MLP neurons of a small language model. Each row is named by its layer, matrix (gate and up: input weights) and neuron, and shows model dimensions 160-223. Each number is 200 + 20 x the weight over its row's rms, rounded and kept within 0 to 999. A neuron's up and down rows have the sign that makes its largest values positive.
After each neuron's rows, "fires on" lists the tokens most often at its 100 highest values on Wikipedia text that the model never trained on.

L2.gate276,240,209,202,144,227,159,185,182,183,181,195,198,194,176,196,227,186,194,166,207,163,179,197,210,202,217,210,229,217,213,192,179,207,223,209,220,186,207,200,216,234,184,191,180,180,213,190,162,193,219,167,168,184,173,200,213,230,193,190,257,192,214,192,198
L2.up276,220,181,206,193,202,198,207,159,208,182,217,194,183,200,207,179,206,212,204,191,208,188,202,223,215,206,178,191,187,227,185,181,207,186,193,158,209,184,236,227,184,198,196,198,205,214,187,209,160,236,222,202,197,167,202,179,213,200,192,213,224,217,183,198
fires on: " only", " Time", " /", "ree", "es", "ace"

L6.gate313,200,226,191,178,205,207,193,182,221,198,219,184,201,205,210,160,186,210,220,168,172,206,190,220,171,228,173,229,221,217,187,225,216,198,237,182,213,180,224,221,202,220,223,219,244,186,204,190,210,215,176,226,182,189,178,201,218,180,162,216,199,223,221,192
L6.up313,205,204,215,183,166,213,217,217,214,215,210,195,197,188,192,202,220,222,196,214,197,195,203,237,228,206,191,172,194,191,160,179,210,217,198,219,178,219,208,210,160,214,214,190,195,191,231,150,202,227,181,206,197,172,220,184,240,207,232,220,212,244,215,193
fires on: ":", "e", " as", " including", "ike", "."

L2.gate212,175,209,202,191,211,204,183,207,202,207,181,178,191,198,196,206,184,196,203,174,254,221,187,182,225,191,230,209,218,196,204,228,208,168,198,178,239,209,252,162,213,176,191,203,187,212,188,170,165,191,198,189,168,209,210,147,210,202,173,212,197,209,225,216
L2.up212,195,206,197,163,197,170,166,173,174,200,206,224,190,188,209,191,229,195,231,188,202,233,178,212,202,200,185,172,221,197,213,186,203,236,172,196,165,203,200,195,177,212,225,210,178,184,192,207,250,205,203,202,220,193,187,207,205,194,175,197,188,187,202,176
fires on: "oung", "en", "ain", "all", "ess", "outh"

L5.gate254,243,199,170,186,231,168,196,206,185,224,195,202,211,224,200,220,195,211,237,166,189,205,202,184,236,171,131,198,212,181,234,206,164,217,186,181,180,191,214,215,196,191,223,196,217,188,166,218,217,226,194,184,185,180,206,178,202,222,190,199,158,213,191,196
L5.up254,198,190,191,215,226,217,244,219,192,174,219,207,190,172,209,204,198,176,204,197,204,214,151,163,209,202,231,215,180,202,209,230,198,172,203,171,205,189,170,193,182,219,174,184,182,158,198,219,184,226,223,185,183,162,192,171,204,208,192,224,157,218,169,229
fires on: "ir", "ain", "if", "tain", "oc", "on"

L5.gate473,209,216,226,192,197,195,162,174,200,184,247,227,202,205,197,209,190,199,172,210,155,179,223,209,208,208,170,202,180,204,182,229,197,190,182,211,166,178,169,198,206,202,204,212,185,213,187,177,214,177,225,207,220,213,203,230,227,177,214,179,192,210,225,183
L5.up473,171,181,216,196,192,221,213,193,192,177,217,208,187,185,210,216,173,224,220,182,220,229,233,183,149,237,202,197,199,214,202,219,187,218,210,165,220,166,179,192,209,215,190,223,225,199,208,181,203,170,203,221,225,188,163,187,226,180,178,222,203,201,205,218
fires on: "on", "ar", "y", " same", "ose", "um"

L5.gate616,200,181,192,206,212,166,178,145,212,186,213,165,208,206,224,185,189,196,202,186,230,230,187,224,199,179,187,189,201,207,218,197,176,236,228,195,158,252,224,176,196,219,226,208,192,171,203,216,237,213,163,235,200,190,202,243,193,170,190,159,207,188,233,214
L5.up616,212,199,141,204,189,212,189,139,226,166,223,173,212,191,215,214,204,218,198,187,241,220,233,213,203,232,227,183,213,185,184,191,198,225,191,200,208,209,216,166,191,179,208,194,218,226,216,191,188,179,169,241,193,209,178,199,173,176,214,192,169,201,236,182
fires on: "ia", "a", "an", "ar", "and"

L5.gate604,200,189,214,191,169,199,225,202,176,216,180,233,221,204,228,208,200,209,158,212,200,211,185,214,197,198,200,225,205,187,184,209,206,213,176,183,207,181,202,180,167,203,195,206,190,211,206,184,178,160,234,196,198,215,237,193,209,189,202,202,209,200,159,187
L5.up604,196,195,194,158,193,202,214,157,175,158,187,167,177,212,191,227,215,211,201,152,200,222,223,213,206,202,197,185,216,172,199,190,218,211,175,202,185,192,208,176,208,221,232,180,205,183,209,194,229,185,208,186,248,205,220,217,198,186,218,209,185,206,193,216
fires on: "an", " km", "ap", "al", "in", "at"

L5.gate415,208,227,210,187,183,180,168,200,237,200,184,213,191,224,211,206,186,180,213,200,228,174,199,166,182,181,191,207,208,177,224,204,226,166,202,174,213,181,215,213,167,204,202,217,197,190,201,205,200,234,182,214,221,201,228,179,195,173,208,172,211,187,168,216
L5.up415,207,205,218,201,181,208,195,205,210,203,215,199,207,190,205,187,185,207,216,213,205,203,217,241,240,205,211,159,176,201,201,211,182,218,204,214,213,203,199,214,176,214,165,163,179,176,205,237,205,183,205,206,181,206,202,192,187,179,186,188,188,202,220,196
fires on: " |", "ov", "ry", "im"

L6.gate435,173,179,188,192,205,177,253,218,187,192,229,206,222,167,201,187,194,200,172,207,186,208,183,177,211,217,192,227,186,231,189,185,196,221,222,213,204,201,202,190,172,193,220,180,180,250,211,233,213,185,188,157,216,183,193,200,191,235,174,209,195,212,225,185
L6.up435,196,150,191,178,181,173,204,208,182,234,168,179,201,148,202,175,199,201,214,187,202,201,229,191,206,205,175,207,198,206,211,218,202,213,183,196,181,220,229,221,159,213,191,203,208,213,184,192,218,215,237,205,212,195,193,187,205,201,203,202,212,139,225,188
fires on: "f", "s", " def", "-", "end"

L6.gate197,189,180,181,202,201,178,195,201,183,206,209,237,182,188,190,205,189,208,206,196,236,181,213,241,218,203,206,215,208,194,168,239,201,203,219,196,215,203,203,169,158,167,204,161,201,202,180,245,210,222,177,193,176,173,196,226,190,172,208,190,204,192,209,199
L6.up197,200,216,227,184,199,177,168,200,204,169,216,194,225,183,204,175,216,208,211,189,203,200,212,203,202,221,209,178,182,216,177,176,184,254,236,196,207,229,206,194,208,187,173,196,180,231,202,202,199,192,185,231,223,202,226,244,194,168,182,232,205,188,227,182
fires on: "f", "ed", "ing", "ce", "s", "er"

L2.gate287,194,219,219,201,219,205,226,205,185,194,157,175,202,191,167,201,211,215,187,187,188,183,194,192,181,190,220,211,211,222,191,160,182,157,189,191,182,192,176,184,207,177,213,166,212,193,206,238,185,199,197,206,196,172,238,218,228,185,191,185,185,173,217,225
L2.up287,187,241,230,180,205,209,205,239,215,174,176,216,195,213,169,238,207,187,184,183,182,204,225,215,195,184,176,185,181,185,192,176,199,192,233,202,191,181,174,216,179,172,218,179,203,221,234,232,204,249,190,219,232,204,246,200,179,185,199,212,195,212,197,193
fires on: " Gen", "en", "az", "ated", "e"

L6.gate396,202,198,196,203,201,196,169,189,197,199,170,181,197,185,203,231,224,203,202,193,228,193,211,157,216,223,252,229,203,220,205,177,181,183,203,196,217,200,183,209,173,184,213,195,200,177,164,234,211,192,186,184,194,199,231,198,211,201,216,193,199,149,191,221
L6.up396,204,255,207,186,202,187,191,201,176,189,176,214,234,224,196,214,192,194,185,202,221,218,228,232,206,227,216,242,208,206,217,181,188,209,214,195,227,216,221,179,211,169,186,186,192,183,209,181,180,207,180,184,181,193,199,170,243,186,225,200,180,231,191,217
fires on: "it", "az", " |", "en", "z", "ran"

L5.gate133,228,182,222,173,176,177,195,198,212,211,195,194,210,229,204,178,202,154,189,204,226,181,162,219,162,193,234,183,185,173,224,230,238,194,202,190,199,184,192,203,199,208,206,221,177,218,188,223,170,218,211,204,165,219,184,195,160,173,141,164,188,218,194,211
L5.up133,193,184,178,176,239,172,207,222,247,206,187,203,178,194,231,203,173,171,213,163,215,208,217,196,244,214,201,170,211,171,207,209,216,179,206,212,192,214,202,187,220,201,220,192,171,214,210,180,212,192,247,193,193,168,218,158,191,225,202,193,206,191,174,226
fires on: "ly", "ually", "ist", "ely", "\n"

L6.gate520,203,195,201,201,220,213,228,188,267,176,201,176,204,189,223,193,196,182,207,231,157,224,205,235,220,217,205,204,165,190,197,216,197,190,206,205,199,157,245,190,203,190,195,182,211,183,225,188,190,208,184,195,173,196,204,225,221,187,221,169,226,208,230,181
L6.up520,221,187,175,229,178,221,166,196,201,187,233,187,218,208,218,181,202,212,166,200,196,195,169,215,186,187,227,180,208,192,172,213,189,200,207,185,231,203,206,242,179,218,181,117,192,204,184,149,167,227,190,184,198,176,185,214,195,178,207,207,189,198,181,193
fires on: " by", " both", " as", "-", ":"

L6.gate601,215,167,213,222,243,197,230,193,191,211,202,198,182,185,215,169,181,241,160,191,188,225,207,207,228,242,186,228,211,212,201,208,223,208,172,169,197,218,213,225,176,178,209,209,177,219,199,189,237,221,226,215,209,184,186,171,218,211,207,173,209,205,197,188
L6.up601,187,201,169,184,178,190,222,184,197,208,207,158,184,201,217,186,195,214,223,212,238,203,227,177,172,187,220,203,203,152,157,234,208,225,198,166,188,206,180,201,206,189,226,203,190,208,185,175,167,196,223,195,180,207,222,179,221,207,200,207,197,183,202,204
fires on: "f", "-", " used", " held"

L8.gate327,222,245,207,196,213,223,240,184,193,196,228,165,172,173,209,220,211,191,197,187,175,203,259,218,187,183,202,221,198,205,181,214,175,211,158,198,218,185,173,206,175,203,191,234,170,194,193,168,162,221,216,179,167,217,173,186,198,179,198,207,180,160,164,187
L8.up327,168,219,202,209,182,177,208,215,191,231,259,201,215,198,169,204,205,202,192,169,209,184,213,207,206,190,239,182,208,177,208,201,188,205,198,195,187,159,224,205,144,189,155,185,229,215,191,195,181,223,178,226,185,214,169,159,168,199,207,209,187,167,218,168
fires on: " G", " H", "an"

L8.gate246,206,197,204,186,186,197,187,188,164,158,225,168,212,198,220,177,209,218,206,222,184,208,194,211,180,200,195,231,212,230,180,184,198,208,214,223,228,175,200,186,194,205,202,199,206,211,205,210,235,187,188,187,214,202,212,165,213,165,190,191,172,211,213,144
L8.up246,213,226,202,214,181,202,200,221,180,214,182,170,215,242,202,206,190,211,174,215,178,255,173,238,182,167,199,240,181,199,194,204,197,224,214,221,202,209,226,193,206,213,181,222,206,206,187,218,160,191,267,193,186,205,172,194,195,230,200,227,233,228,204,213
fires on: " St", ".", " He", " A", " S", " O"

L6.gate250,184,212,228,216,200,186,196,209,171,178,216,213,171,191,224,204,197,219,197,228,193,174,181,200,173,182,204,221,184,177,152,226,222,213,187,201,202,204,222,191,232,166,168,182,222,217,164,206,170,237,220,188,210,179,256,210,223,156,175,222,214,197,202,215
L6.up250,212,195,187,185,207,187,204,186,185,163,187,195,162,179,215,208,194,185,190,197,185,178,240,193,182,176,204,190,224,206,199,173,192,182,188,213,197,198,194,207,187,232,223,173,205,196,208,166,212,205,181,193,207,216,216,198,207,205,195,234,230,175,237,170
fires on: "orn", "us", "an", "aff", "at"

L2.gate467,210,170,197,209,200,212,188,173,204,215,226,207,201,199,195,200,131,190,231,181,205,194,230,214,187,239,214,214,201,184,226,244,208,208,191,227,166,206,237,199,177,234,233,198,204,183,214,191,208,186,220,212,182,192,179,206,184,223,194,195,221,200,232,201
L2.up467,201,189,245,172,182,203,219,185,236,206,200,218,201,215,223,225,201,180,192,183,211,234,213,211,161,221,212,188,228,226,217,221,193,221,222,185,190,211,222,182,201,220,197,177,202,213,180,228,191,185,194,213,208,195,199,232,193,197,182,231,215,219,199,185
fires on: "ter", "on", "ing", " After", "fter", "er"

L6.gate349,206,188,179,230,241,189,173,196,160,190,178,200,213,163,178,215,243,185,214,205,160,190,182,172,202,200,219,205,206,203,220,211,192,170,166,215,231,191,177,189,189,175,202,195,211,198,194,195,190,189,180,237,206,183,233,181,199,225,195,202,204,166,200,192
L6.up349,184,240,167,201,201,225,174,224,181,195,166,239,194,208,164,198,199,200,223,210,212,199,200,185,202,224,196,240,225,198,199,191,192,241,197,220,168,176,168,200,196,215,238,188,221,180,199,187,217,176,204,205,208,216,176,184,165,228,218,224,219,217,199,205
fires on: " end", "ound", "D", " age", "il"

L2.gate326,185,181,196,186,182,190,239,199,196,185,212,200,221,226,199,187,182,226,205,198,207,213,181,196,186,231,210,202,180,183,203,195,163,221,201,197,197,201,237,187,165,214,227,163,199,203,239,127,178,191,233,211,212,177,163,228,200,202,218,216,198,219,220,199
L2.up326,222,201,212,216,218,202,183,179,206,184,220,213,227,205,174,201,211,222,204,219,214,191,228,226,189,176,206,152,205,179,205,203,223,197,197,185,211,187,236,180,177,186,213,159,220,206,222,171,197,186,199,233,211,202,221,184,154,209,209,194,189,187,228,187
fires on: "and", "ale", "on", "ile", "ia", "ales"